Weights of a small transformer language model: 4.63M parameters.
MLP neurons of a small language model. Each row is named by its layer, matrix (gate and up: input weights; down: output weights) and neuron, and shows model dimensions 48-143. Each number is 128 + 24 x the weight over its row's rms, rounded and kept within 0 to 255. Numbers have three digits each. A neuron's up and down rows have the sign that makes its largest values positive.
After each neuron's rows, "fires on" lists the tokens most often at its 100 highest values on Wikipedia text that the model never trained on.

L7.gate413:115143117131161151084134130148116146105123147144126190155091088115064086107109196150114167107150167098144098131139081176108113106115146165151120125137106130116112132130125127140152126116132130190133099151136138146129147097160143111092169137138096095121106134062137127127122137127152118150
L7.up413:131137117127120137131144161119126160129135114089109143140109162125097111143110111097060144098127107126141134165155122143162122115118146130148124163132095116138134127123095109154141145147172107146115130157122103110144127148174071124102116105118197090108137145094125131079125193120148126156
L7.down413:143145116103119135114146123109114089121138134132087161140158123152088166136150143131116135190123125131122083101128089098182150100117127129122156109103117098163115118090148133130093145146141140153121120143113091132128157128111138135146187138139108167177158167094113115109116138137128160115
fires on: "."

L5.gate90:130125126132134161108160143124131131143076113160103142136180080164122141129112121115112098146119146105143118173116159150126088137138163105179126154147126123150144129132156126170166158139132153134106118136125102124156181153177151171132124133094130105116110162133108155142097145155113150160
L5.up90:129172115119148114094175136124130115074139127158099156136150095144110133101121149109119101148139130088129132136134119136110134123124110098161119144170104141168162123119113129129137140147141104157081106138124111165144194161143119116106107093128165108105138184151090125115101157144101162134
L5.down90:133142137100128128092129138147142159120107140108181106105133135128104161130150143132128143166100141153126129139139129128121110104135167162128114166163132081110153127067129139162089157096128123138135121135105109107118148160144215131131119168115121202189110124144147157122108144102120124145
fires on: "in", "',", "on", "y", "an", "):"

L4.gate305:090129129146080143158125102106138142123144158145117103112165118143099165127116152122125130108118102139121140126133150083149131093112140134090121128114111083113131125135175129158089067091086172142127149092148157136133150113110117129156103130142134053126139098136119107136119120077144160128
L4.up305:129107093128133108156122131126148102155113143102132131133128187126119121100117134135135163124119149156172122163112130132146122161148131122122137134099086098120145145122069114158135116124149106127105136111155166122162132131148143116119143115085152122147120137140150113104145093111141165123
L4.down305:113127141161097161130147129133157149134146124090106138088147099132112122145123096134114143135109146103156142135135201108125156098145194119134168118120135125116136139127153150093152124101130130117157117105120104103133140116129122154134126187126144185112110183140127102114126151111141162097
fires on: " her", "ing", "s", " them"

L9.gate190:090114107117131110130124131089120093095108123118102115150113154138122126126169154137071139173147159141064092145138106101108124118100128148140146120160173070154143180109127139117090116135116114100168126145184127156153121124115151104105175112151141125201132099096164167110141143146120144130
L9.up190:118082151146179137133104135117143125110167130098116106120167116118089130124160152156140139128141157056119145133125164129121131131141133138100096109168159095087101150179112142161132128141149091095141146161124138126119082114144160150146120134129091121109119151135102135122147122142124154115
L9.down190:105144099091079102119141115136159087156145082101120136140189167074114123134123126131133152102089130109073125136092109129159102107174109096100172146145149127156115141105153122136131154130112145119092122101107121171136118106128140154116124104148134143133120128067137122126077144143104131145
fires on: " a", " A", "u", "A"

L2.gate183:170094119155163092182176146144151143104121143139106138147128090135168067123126162114114140143149158146121135135151122124107136148136126091107094158130156147121162144123099143111114127101180124101079128165124110105164175120126143120097089140123147090091132139141127115126173131143147133154
L2.up183:133105126131123097118106125110152106127122134113112114132130116114144107162141166115127122159145089120149151134150143148130094129100067138134162121095164119079075058158122162107180108124157116110126073142121162146113128127137138178139114124131111139101106129177137128099120133129160175166
L2.down183:093130133082125153123147108131111135125119120087135138157120158181153153122129122114120121149145115104154113120118146102127151094148154140131139119114157148146115159117145079137146113137097135084156147105117077104154136114145112103120135146121139100128145125098127129168125129124106155101
fires on: "al", "ary", "ar", "at", "ical", "ive"

L7.gate341:110097134124125071116138110108129139115123153121092151126104150156093150169116116078088131131138099128127147107125143160141147124146125112175166109117128135120143114126141101110106117136115114130119128124179168153174132145129147065112124164098117110150102132078114085148139146121153145115
L7.up341:127155144130084155104126150087100081153159143141061127135097109131118149149140121128139168115129130091155145189126114142176131152133143152176166110130120112130118137125135105108179086138118103123131108148094140138167138130171102117072152103095147175111109184093124121136147148128120122146
L7.down341:149119133113114083144101110115162122116142128152162080152100071160095134126111133124110083115151140131088113117185131127115108149107141116132176113109144119082134098117091135133161106107120136158110120147106111155101115144108106087134130132129156095138111122129107142096110146124181092147
fires on: ".", " K", "end", "ut"

L4.gate243:180118128071109134133104128124144163106143120126117133140134133139124113101140085123176121130153165160149131133131160145160143088121119129142083114170134143124148102122153095081180135111145183113150166170115133140186077108161137126109127123137129170120130112142147100139132146127114153122
L4.up243:141072097134125132128085134108120123137119136140103109124169125169162164083111151146149101116149130147146120120118134145112161143107110104116127137079158115136130117124076131110116132163110121151125125115167099056104075062127129120138118117121121138092107110149121121103114108110083105115
L4.down243:077152139124100092157145138135142163125169138144142123170055109112146123168143120101144146165151145091092124174094113143074104131155170141124111141151120111171160149139142102145107139148138120111132086137087126114117156143112130114133135143148142146105125157130098108175138126147165133148
fires on: "ed", "ated", "ing", "ted", "ent"

L4.gate88:125115117104097126087131123121100145130109121121111135132116121110098157115132114160126111161134121089097107124133098154182087144114137149157116153124116138133117153137084084154125141102100133139135085139112141142153103113119150160125160145116090125128123128193113152186148158134122141140
L4.up88:130170120145111166134117183133133078093089133119116167132125122149121114134141169101142130144152128146148100144134094088132166120125106130156138133116165090158106124128142102123111145108145114116130131103101075116127102142139100113092090129139136105145100154106168107083146135129175144140
L4.down88:131152170083131129142136105103099109131128092074126114133161125138094106081169089155169131161126119114120134098141163146141103125181185146141126192094141116111134138116085146112135112145097128124142144165130103157142094116175104102138119144107117123127116095080149148128140116107099119152
fires on: "."

L2.gate298:114150133100116132098121130117125109103146096122138112123116089152091120125139131161098117117156142109196108127160159100124138115116114139110078148168136147139146080097097115107173121143114131135140148101109179118124134110130081130106099112143094131119160145137148149131137122132149178152
L2.up298:137141121109175139113161136120110135115112110090159148128145121191145133100141196116139095141133159095133137153165152115147073159104116150119106095151129103135162120078157135093144101106092118133144121135118115138117112163142115150097139127166126163159139132145136110162165129114137135146
L2.down298:108153119119128130137103049122131128128117110098163089117148129117112169106129100111135133127115128106105132083115109085109138127117151130158121148086147144153113091134072151137142148147156116097139158113104087150166130106122155130087142125145146139109121133104134116116140131157130201112
fires on: "er", "en", "is", "ous", "ir"

L9.gate163:091134119123116138170094116101131113072113120096109132153129174173130127138121139145127155122088153109124119074102115174131147076130136098117095124160137108123108115131110131157148112144169107146136128128121107139139132123081122134127114119156163100113167138107158085164156145123159150143
L9.up163:143171121104129117088097085107104131158145131176148140136152092071118155117128122125110141149111100151129099149130182118099118125142137126141128163109112130097120092153125083117138106153130157072147143142097128182157111095109114118135122112118107153110099154159123148115119128084142085079
L9.down163:128129102126086142073098113115139120135129089092116109152125106119119106109134148119107151133105113175112134143133133139154132096198115138118133163091091156094180134161112116058123131131141132176135165152090148138109080153162149154144136139107160189146131152130127117112151141108094153139
fires on: " m", " M", "m"

L4.gate81:125142172131142132124162072129129097136150135065140119134174117141119111151115104148119153119129141111106136133123098100096116117125106171118114133129126163130146118132081117154117090128114125125123116096138124081117107129065114161133147126146148128124137113069147111101118125104140096151
L4.up81:159137159181155127113091093125142109104090095135146134135145163159121141138142127167084094121132127167093176130129122116142112123139140114128134183147104138103188110123135103169099125154130164151135128131138137137154099132086124131131123170141120130134153123101149100111172172140109152148
L4.down81:116117149129164116136132117139117154105136092112084108115096117129148141137148104140142140190115167118101160118076162142119151096150120092150168130135171144096148162110131129120124144115118145072116098129119151098118084143123100084136134100094134114160103131062109110117094140140127116163
fires on: "le", "em", "e", "j", "v", "re"

L7.gate332:104143135086133121120149116133110122131135173127123117096141084113083108125081138084128153132154122148143105179109089116135121092132112156100126145125137143162161111120155157138158131134126112157134136140176136163098139130126124126146134158150160121112149100117129133150098151123170148162
L7.up332:133132120096164102094192135117118123126120136130113140144163077100100121108123148125095122110089115084140144167118122147101163185149087129110139123123123092126092134102129163120119152157136124106147163146109109187103156128107127129141112122128122143127101170144131159101065148121150132160
L7.down332:054126131160150119135125161132127094115107099113087175120126158144111146138140111117144167113088117157130102147111120152118080140131148105137107126135120115167108095110149140168097132104145132108115117129111120119116138138205136164104122121123109126154092133171086087097116124099149161147
fires on: "',", ":", " .", " than", " as", "):"

L2.gate93:112119140112123169123090145092141146148124112122133157143115139099144115138143158153113109102149193093141134144098167186125151169085110144121121135136133141118184102137160148121105115169139160143125108128113140129147131122137108143144107139117151113135073091144072150095169128150121153142
L2.up93:126105183106137107145112109107097171114132148145109151129116117097121115135122144152134128151166115129123136122126102125147114108095142150091136128154140102112178100139144116160119124182101132074147149094099128106105135080134143120097116117088148119114086087133124154109179117148158135128
L2.down93:149139122143103079114139138120148124143086172068150108118115087126114130134115134109123124137131125127187173146152161131132134126135181171134147158143123138097119134129130125103093157137123122159125117204121106168097144139137162120137135148148137122131133153093075115119149105107122116154
fires on: "er", "ing", "am", "ic", "el"

L2.gate165:098105098122107094119129100136175132141143170124125142147072109130156110153176118117113163132133142156128114132113120115133141118106115116133107152147092149115151128140121130110138145187135141130088147145153116127145113134148120124109147137148141106113086153135107142064141105166083127143
L2.up165:098125099117092122114137071134163136141126112153111165188110109077137123140145104121157179112118129112103102146160110163126107117114116097096125111145108127145127142141126120068142101118135137138117091163122123141118128131123107125135121136137101098117150121154137150115155110163111152114
L2.down165:188140105118130149081175129137130160126119180121177138106173152150093133144086101152109138107118131131170108142152120120156130124143130158153148144122126098129148149126120182135140142095096124093141111095144138088115124101121156097127173095144144128135190172123123129173136127129128101159
fires on: "ir", "im", "al", "u", " to", "ical"

L7.gate415:181140154153111139107099109110113154159120149102159171082187138142126169126153136080136139158151122111154083120121120140126104161107112163139121091095131151110140173100146169126085151113141130139144126072151133136160164126094090094112143133141114134128142105177153140126097124129135113138
L7.up415:139084133162097090141154093136125139111122125087124090085143142139116093131108107115124110172121139166157084132154114115132135127126110157123136120129099110150120158101130151107088101126131110138164133120165131132103106114143130129187162095129126156136140104148153078130109126091088123067
L7.down415:109120138129085117127171099146180127119168152117098140117176160118106130106104133164145143118112091107130124148138150151134182117136116129103127111145147145152138128138139077113112163172146165138120135140092152145122120119130154140149156148138140100136086175187098144124109163165121112126
fires on: " which", " It", ")", "),"

L2.gate364:109135177137070153145162159107115145126116144125122110164165135132123116125120160126118108146159143092139161141108154161079123141136096145144154145110143109100172112113140170086144145150104076088174124112155121145160115132130126126136106133121130136124107149160142158125127076081150131169
L2.up364:112155147128164080096160136126111147114122086150111135129112120132145125117121105128140089165082138133123141155150156116135144097057124114158152107077146134077123099109139111116133148144123111129133177122116126135132115113152102148133096104116139173124109101106133088130138149073138136121
L2.down364:112134149152106126159118101157113127134126144095150123153132093126116125150086132129084142074129138126153103114112102114142135137143177154102142141168119113162161167121125134127108070111119127111128099153181104119127145182141116127073159162126067102127078163149135146119133112163133124138
fires on: "ing", "er", "ster", "é", "'", "on"

L9.gate5:093184172122135112091103107131171101162110093086158131162111107161151125133149129068114119110117150087163093134144129168136102107133140142143126148105122114133110125099154133134156145105126133121133146149103134166132145083122182102118122119103134112103153096118119151127136145105146155132
L9.up5:178140097118111105085095137082098141173143151129122138163127110114085166142106127095143132112090124118107095136154140123126166179152139106159110171157179087098129126140108175111112164144114125127076123132154098121131156114133134148128105151157110112119148132111158172141102103096108127128
L9.down5:113121133101149127101119185089104123115148139161148064146109167124120115106141156175140098073097152161144126157131124141158061138138150105152168112139131128146122115111144101185169120127150156126127119131127138118158109153117152098133126084104135144119114142119136145142099156132104134122
fires on: ":", "',", " -", " –"

L2.gate305:138132102139125176125173140125104144107089091150093107129135109150111137162118111157095146153101110126103145097123136137184116132145123159179130137167146159141094123114103156147118134083133169114166116138142125158105166130161123144101137169140099144136133127123169150167094139165134104109
L2.up305:145132138151139119138103175131138111124105106082134122130150124104118069128078107137094115161153090094100128126129164138135060164105143129171141200083126144131096115153110152128136149108129140137113125143132116145081106115120135128106134106094114113117149135126161134137151142164144101112
L2.down305:172113145131159132142150117141163117143144145105133146168164122143185183123162090119176138104114176138125116152137103119119136131128124147087087114124111082139136120121123148152111133169140136122124121122139145171145140146110125104114167152195149154161142119121115124091115075128100162134
fires on: " El", "om", "l", "v", "eam"

L7.gate26:094128115138139113109122137107151127118128112137134120095145153102130136101151149160147108117132138093156092124136123117122123157151109162145101145174121118132124125177150113150134071138128148103153141118123188113115125109111109116132116103158100086129164133127086150104177115100162137130
L7.up26:122174143108123143147137100100089092129132112111124140135138146117096105093119120158137135130155136127140071096097144132119122133131086138103103114089139126141169109119110131134136116165122124142125108124153154106127114143148129110154096121088127111146090153137090108082099115108112120131
L7.down26:117120131160138138117160136159124124116156119100160079142163129108113099118088128116133114179138146115106079116085151140102125098093182131128126169103134136150141096106127101159099113155116159129100143105147119150146166139104110143155108104094124113155135109132120158164115197097178111167
fires on: "ic", "y", " S", "s", " Gu", "ing"

L9.gate263:139106156142152143152097163148092144156090113144106130177110178133143159119095133148146116094147163132139110137120101125133134137126137141117092117087148157107134124120160133133177135104114128116145101089095136116090148100162143142152105144081095136090108136123102144108127164144082150103
L9.up263:161140100130163097171125151150098140168126127175119180134101176118133107174138128108122125108138127116133102132127122140121108112158106120139115149073112141162093074093113128116133151125115133077137089127110162093174146104148105122149121136090153119141126104162155125120084123130120146161
L9.down263:117104140143132111161084117154134108123141097115128189106144139121144153134121148164181144102136119124124105139113162093176123142153123164116085096112097155138090118152121116150171138139158091106128145143137128077113119127190131127112101150071126122122160150125122113120098134097138143146
fires on: " S"

L9.gate12:166152140124150103127089126130160095133101152092145123164153130117084126131162132078130156180113125152102110098109162163120136125116133128128116130099152098083111143146093147168129151153088108148092108131165142124131100084114126159130119086134098133138099152122138115135159136114107084094
L9.up12:135126090090108134102140102120130139146124096140150067121149151154073141141145151154151150158161179124130123166087125150154110115142109127163136121114129147074126133173131126173122151132127086126095129208143138115137161126113087143134125116130068151144083145117116161161148122169138128122
L9.down12:144130109099105195120123158140120104129128132128088134131149152169135181128100124127141098145093125153120108141128159130112112123149094114110103105110118127134158119116114123126129134140101125164134123125122141136083129139157123106124123159108159093111106139116139129157144100152094168118
fires on: " of", ":", ".", "y", " at"

L4.gate35:140167128126144126114176144152134091137124138107095126107122105112131137141142092202102168169092071119147123135158123130142158095134115160139100116145097105123137106112140183134098084167160135140113147145151196160136158108065126166122097101129132111131101146123108129121147127104137150122
L4.up35:109108105171152128125146153128135085116150132133128092138113147085157143128149124175157163108111158111114117140130107140109112109123142113093059129150102091106136104089128159124132090161110112105170116145162163146136145090104127159141136084124110126110119142128120134095129069147167149143
L4.down35:110100115128137126132099119123162181154076121127096123062089098140126124134130079138169108130139121140125117142121114108099120112121184135095110123115111128116099126152158143172093130135065144129108129158119117101124146123135134152110169133097151100102122152170128157130142113095129108129
fires on: " of", " to", " –", " Mac", " in", " from"

L4.gate437:154120118153143147097124121131162126135116138085134146144129111181116151127114152101128108142142131137092129112172150145149187127166116120140118117079170142080090163147115145145138090133162133142123146137141159117077153144132166121133118134106157151131172120121152111078119145128156131137
L4.up437:111147122157151115097125089113129101136106129099114121141119096147088149140116132123157103105097104114162135112174124137110164141147107089154075149140132126155117123126117124122143163118147144143138090157141119098105145110134121152121154145145094119134188117181118153085104150129105092155
L4.down437:136133079117115123123120167157101130119124097163139125132152136132164158159130119096172091153144102105089145114088136129086124112114110159114135127157167111117128122133097141148147146126159125153139131153132094121131131102142072125136153135185083155103158168093162130151112100116122115136
fires on: "ur", "or", "ale", "cent", "ang", "um"

L2.gate143:100138135180111136137144106124165154120120162124118148113109151116094096124138156148144153161106149135140142206143129157115159134143112117094149129084101151127153154147107138139115107113103113106102117163149116137147137103153119128126147160120133134140163146086143087133140146141161084124
L2.up143:126126135133124135121155117173128108140120129118113157126141121142120122132116136167155113173108148139100139171178081156130127133138142119140154130124144154129144114100111140112145135116089156113130110144130075150164144134072115182132196147124123118134162131162144142143132146097112123084
L2.down143:132116142163144147153111150113134133123147138105155124155126097077138132115119112164093108122121140137159113103098179105121112143125140101092124159159146111127155162159126113132099123129172107138096100200161124118108121138145124082118112122131124151099112133153131117127141115162150125190
fires on: "ing", "im", "er", "ak", "an", "arn"

L4.gate258:101117144111136147125097120103116130138136119117149106122166139134073121128141145160120112141154092111117095113154114134096131132156157145141158137102131089118149124084114111095127113128112142144133119108133162111101113126134107131156110129107130137154093091128107099163139128084080125125
L4.up258:143121137117163113168141083135144149112173104165114130130105136105106113097137177123159107151089134116123104134142101163110132103115091116176161146140138097130115163133137102082114128128123119103150142152165137151104122145148122102088153119118088158120121131117141131113151088117135135127
L4.down258:169147128121125182143110150125148135160119112151141143148138132106092089165089097120128150125136103148127155123117151112129101104193170155152111153153134153138121124130128136170147126121148146140179116150120093112129181084102094130153187151157109124117104124135159160132154116177159079117
fires on: "f", "ie", "g", "il", "i", "ic"

L9.gate215:091121160111116124160135129132159122166133081161113137155122145168083142170122128145114150135117119150130101124080129145136099131117150143150167125183140108120125189132161156142128128157123161154125121111134170159138162120112116105098105121133120105128103139096133150169098140157118080133
L9.up215:143149097120149113093139126144130138086134112094141153158159122129117111132174180132128108088151103094137102152121081126148090108100113080168100145140122101132119140138105160089194113113146138142122139173137166142142142141155132174133115110123161117139142154123122108107124095132133118155
L9.down215:128121125139122134145131159113152140162123091096120166152128140145122111119101091131127153154097108170121109116129129123101115095125189148151105125156116116091134134124197129110125113072150082115118083173102105123129112128110120125060115157070123122133122171129135132093164122117133144139
fires on: ".", " H", ";", " ("

L4.gate215:135143128142123154114101159096146133098126143135164122155119124126153136178110125125102168124092143079121102115143138140166101129095103129141131132099146100093107122126104135143140154116137161156164114127170157112086081112163082158121152109117136095095094120081137190115104090163119133117
L4.up215:067131108103144116119138145168147154099111147106122120141122145118145147165111142129110171125103095126130127124164116121093133128134126126141134122118144140108140114105129120150098139112109128131145102190164123104087132133140105143117112143126135149122152135112149165160132130124171175131
L4.down215:130157104151130082128135104099156127112094149147107100138130075112084151109141159144126111155125147178123134141105136124118108129136157110143135129114112113125094150102115124089191138092151109106125136111110077132131087143133124132117161133109137140171116115155164150118111113149080145088
fires on: " of", ":", "im", "ad"

L2.gate155:168133172112131128151152105129125103155139138102169135120152127109182111190103142136131102128128141125106131127168109146158128086126139088132110096103133124107124172169110146114153147134164093128095120093160114121152117115139133084122129096102137132162134100094127130128131115103131117106
L2.up155:119116126123166112127123120168150123138130155137109129174120108111089146115123140102126088120112156150119148157094112126126161119111113077116115103163142121091111126154100148116139126133117085162126118137164129165109124162136143147160166122129089142172139134154127178102137129125143172128
L2.down155:142146103152161095114094105096129149129149116141087143138124147105121152134178147137145068122183109098162148127140139136143110152159183097142135123130137130137105082121156134088106152133123123133083123149135092134130109100152126103154143123132115135164115133123150128114111119133137133131
fires on: "h", "or", " wh", "ent", "ur"

L4.gate139:155103143108136141175136118139163098082133167111094107144090143112115140172119143126080162147149144155128148159135163121111147146130150157188109075127130156124131156111182113118149114090119135090140131148122130136114141118090112113104101133143114135115160118131176122118132125144142122130
L4.up139:125160116150115124114113112141147143116122081103134107122126124099146127084114111129115158146155138111142088116145139183144106116134128130133134154105201127112084116149132174118138111120108158127125122174102098149076148124120065162174143123125160200160156119133150137144163122145113110141
L4.down139:096161123115124145182127124107130098145134119120138125115164149090121123129100119099125136080122095123132132095127126104094094132117190167097136175121109119140152121107120125131127129155141119165157136146072092118100135126120147101085147108155101125164087140123128118089133142135149129141
fires on: " El", "l", " al", "ir", " el", "ul"

L2.gate280:147178095154125185108128110116158158131134129149135116134151108129061155113144112134067079126137158117129111082130078110151126135099120149126140146136138138101125143120120140133132149148094119138128149112102127097148110110131154134116118149124098151094129127161180125115112104126111130107
L2.up280:166123114116135100159124131136158093133138154081130161121148100087171102096169075115139109106100111110137122155110122161138097147188152097096108164152143144131132076130126160095153132170155129110171076113118138118121164165158155151150137123142154124122151138141098150162138114129162146123
L2.down280:100142157164198120117118131122097122136135107154108111117126151106141125149138115133120170126139088116111178142140150127165145163133140115133143136131116086071156156152150133126142113102118142156115152134147090130156128143129112152145105133124139102187126103167127121102143122137118151120
fires on: "y", "\"", "arly", "en", "af"

L2.gate196:149153133085135115113091159147118137119145138072161127102107162128155104098145100172157122127125143103131129076120097111160134103138139171157128112131152154076160136136095130087126076129150083139099124169100168186105102094113123113144109099167137117118130152169112115132132132112162157180
L2.up196:127136122069180152096137172152135137149115106111140146157109113119164097149137099096118156130128146109124173126135121113110147143120108112103131110172146142160178148152110120127149087105132099200171112156155182180106149157124143124129128112137122150154115106144128125081134132114159144105
L2.down196:113118119154127116149151108100148167135173103193135092104126137086103193150094153140102177117126135116130152119093169137136111145139102180052125123129136120103119092100136123134136144155146142124086141111127128067135107121142135129145143178136208101110141139125111148153152125120183149130
fires on: " of", " to", ",", "and", "e", "a"

L2.gate263:142167103116108117108112184085122091174130135115111088130141115136132127102163173121131138083113130130157099144091158188165153099090187125136107119093130126112112139123118114144155127124141107100182112109148119111141134108152144143136142123112128108091159150142134123161103133111127141102
L2.up263:174132110124130118110118095121104113150093130070133091105130153160133120151095105137098077137101121088183114190126124128163154157147171099138168092116146120100114122143118115162138140126159105122111112130145149160118125139149110094135116070129153120137143118099137104106146111181098127166
L2.down263:133147078157115165126094120141101130109098098127123140157095117106148126089154117126141173134150102120136096088118131146136129113099109151121097106144139125101096097117107168127159120115136151100122121117118144085128121121109109118187124123091136107098156125163143090139154165089127084090
fires on: "ent", "ic", "ious", " of", "ural", " on"

L4.gate364:106145102096108114137145108105155166185133129098143155124122124076132134150141113135154137114135125124162092098131155102125118134122102157123062115145151105116115158088129116106149128109128083120134149101144110121144120116085130092144128192111097098144111150138130137125107099091153094152
L4.up364:100139108117122156163120112127099146063133159164125101137170130105107114085133139169127130102148137115109134107130127124115144080106121138106103150106125144092137105129125093085148158119134128136125120146153102116168134090109143160141151152130121150127134143140136154140100099106111120147
L4.down364:102147147140132101182151088114126147166147107121116113125144125127177118106134088102164127117120122132131153150149136118130104160100131158114100085092121119115136119089119114123107138167144130176120070178128085147146111129120148101138097118126126076133120141089158131168077140127172115139
fires on: "n", "g", "-", "im", "an", "c"

L5.gate372:148166178138086101140136117109154108097109144104132086153175145109148140162167122094148160109116136146135147111102143156099130151132144118164139100084143135130101096131121117128137143155163123117131115139127148138133134100144145146153109154203135114124093165150110134134146105147174078138
L5.up372:091153094110160083105133100082124133127118119114139108149127114176121149161088127151116121118128103144132107166129096156134152144103112112109161125168126121129159128134154098149125143137155132110136118112084136092105117130131141158087106149151115129149120138151116118137110116119168174127
L5.down372:184161142181108133114150111117104142110142153123127139105112166073165107116163110115126142129149147126083125141123150135143115132143123087157104146094128158157121104098118162133095123141144096127127117141151115134128160133119093165110130091113157123082124144088139141143095137123149133117
fires on: ":", " of"

L7.gate390:129168109116113138128095127121119122139142168137120111118164128146143141099162154149167104123088147077145097102140160196121113133110126155138072099092128124169145125124142140100180136156136101151102122103119108141143089134142127091143125107135122170142160131110181146087092125100153143153
L7.up390:103115133125138091178151152141138109116048148182131119182162133066100155130150118101106104148124153143108076132136126110182126137095093098097158109136125130151145175109152080149149145154108129129108110150134133135095127125134127150139136122127110099136153121154119081097118137137112141087
L7.down390:139106101151136114101105124118165123131174139117095101164098108098125134117114109136119146141151166149169107133145111134131139139119138176133147099116129132080184170081101128151102114123124161120090153173158088139119133127144163159125107137112114131116129103157122094141114149120106088103
fires on: " was", ",", " It", " which", " been", " were"

L4.gate32:150139126114137108136106133105129095139116112143181151093161142129141117149107110102150169127096140134153144102070115095121112160140139119139133136124132140093151114103106158145159076121137147141118162130123180118133099086098130137112129159103116159112101139093101169135163116170134114125
L4.up32:131145125110103116125145131138173165114120153121148136158154102116116151142104115121150168142150099106119106117148111163163114157145121157132114142083110156103106120148114111141146159106127141128158151162142125120105165145107158128108158131116167106140158118135136116172155189114152137206
L4.down32:102145132169078104112094088140120126091136142107145127124159119143116119113164123108151118145143173154100084134141094124117078127090115120143145156144147123109156109108149134115118109134146179132051111111125092127130111120100139185143131087145109164144115125097109116134166124131091104098
fires on: ":", " at", " of", "o"

L7.gate331:130154099123146126095116110150123082136142139135141093110124123095136096103127111122123137172137085081147135182129093140098109132133138118120149117106134086135129189141128102160147173113135168164139107130205080109107127084139095149119128150125108113110127140096105110117133094146147113139
L7.up331:104147182146178112123126121104146107149136092155157165102120181157096126125118124137114089155112129155080126086121164128102154131130138144143172095120125113106148132136158085149146133115145102071097073113163157105104093126116109114120120108111112101127127147107134124132165114149096156184
L7.down331:127141093144164107098071108135135148143160151154131095095074119128109134115132134126140179127111138117137161127157130095147106144132105096112127110140100135108125164147099154128134155133134113116088123158110168106119079142149135168143162121129132123121110123123099153135108132117136191180
fires on: "v", " M", "em", "p", "iv", " Qu"

L4.gate4:122120145105160127124127132089133085151170147092060155173134140149134090111098153154140104128101134052161118142140152148133109152180109153145121161137124135100159108137118109119131103162154139117133139160176158136101121094123121139107129110151151139087073162145161134120129090134162121136
L4.up4:141128151116148125102200123129123141151139110164093155129139131119143095109161144110089118125179114119163104105165139123143119086154111102085105145145114136144165091141111149093079105104128099120136091168143160151125128200150111147132145134157115130154072124097116111121121106099132163122
L4.down4:124142124120144103109116135133156125129102120151153082166123080117129143081145153122133136146100123189123100156121162131141099097126164141192156150128122101132094164107136137145100124126119099146141105121096107092155105143118132091199149119091142132122154106125139125147111139132141146128
fires on: "\n", "er", "les", "en", "e"

L9.gate244:125158142120147189122114085089123149157155120102089162081135166094146154108164134096086121129128191142089113106114138172133108127155099129120124101115144144079090132135124133139129136122100104199159106104171121167130120094148154126103160109144159127130122140104128153093158134118164173168
L9.up244:087128165153158148158124129124166110158110119112109132085182152120124116149159149130125107134134175156133101131153163128111108144162105117143122126174152141111118162124127143109131127160149108167148090171156109115138163153146174148115079113114151132133161129109087134120131145108108145133
L9.down244:161109116125125149103132131117133148126148132143102178134149137136143160112165112094134130122117173126097131138158153124146151120181108143135118144156131131157093096129136104155117109156130120145098096142117107116119150094124152103136149115087116196154120074128105134148139082123135202153
fires on: " $", " a", " 1", " A", " 3", " 4"

L2.gate53:118115150132135105144097127118168146107081120127143122123090147091118134109160087136129153157143094134136106070147151152123095129097122191111129122080110142138151127110099145088123142108143152140116158081141146121111136094146126097114112130193139098109138135097128126136111140116174121160
L2.up53:149104129101121153109145075133121150147143138112123082179140156156122084130141150152112138132129133129146085115112102132134137101130137141141128112139135139148180143157141108153154155135120121108100101142102161149133153147088137150102147155118131113123118117082098146118106148140082140124
L2.down53:131152107121170144160107104128160108127125124103138173119100122105147125164141133137177146130083127126157102086144099145140169128170171098152156117111117112149155117108101138131140143104103189151113125114134140167126094096138105115116145119148116121160177145130121150094150182131140097145
fires on: ".", ":"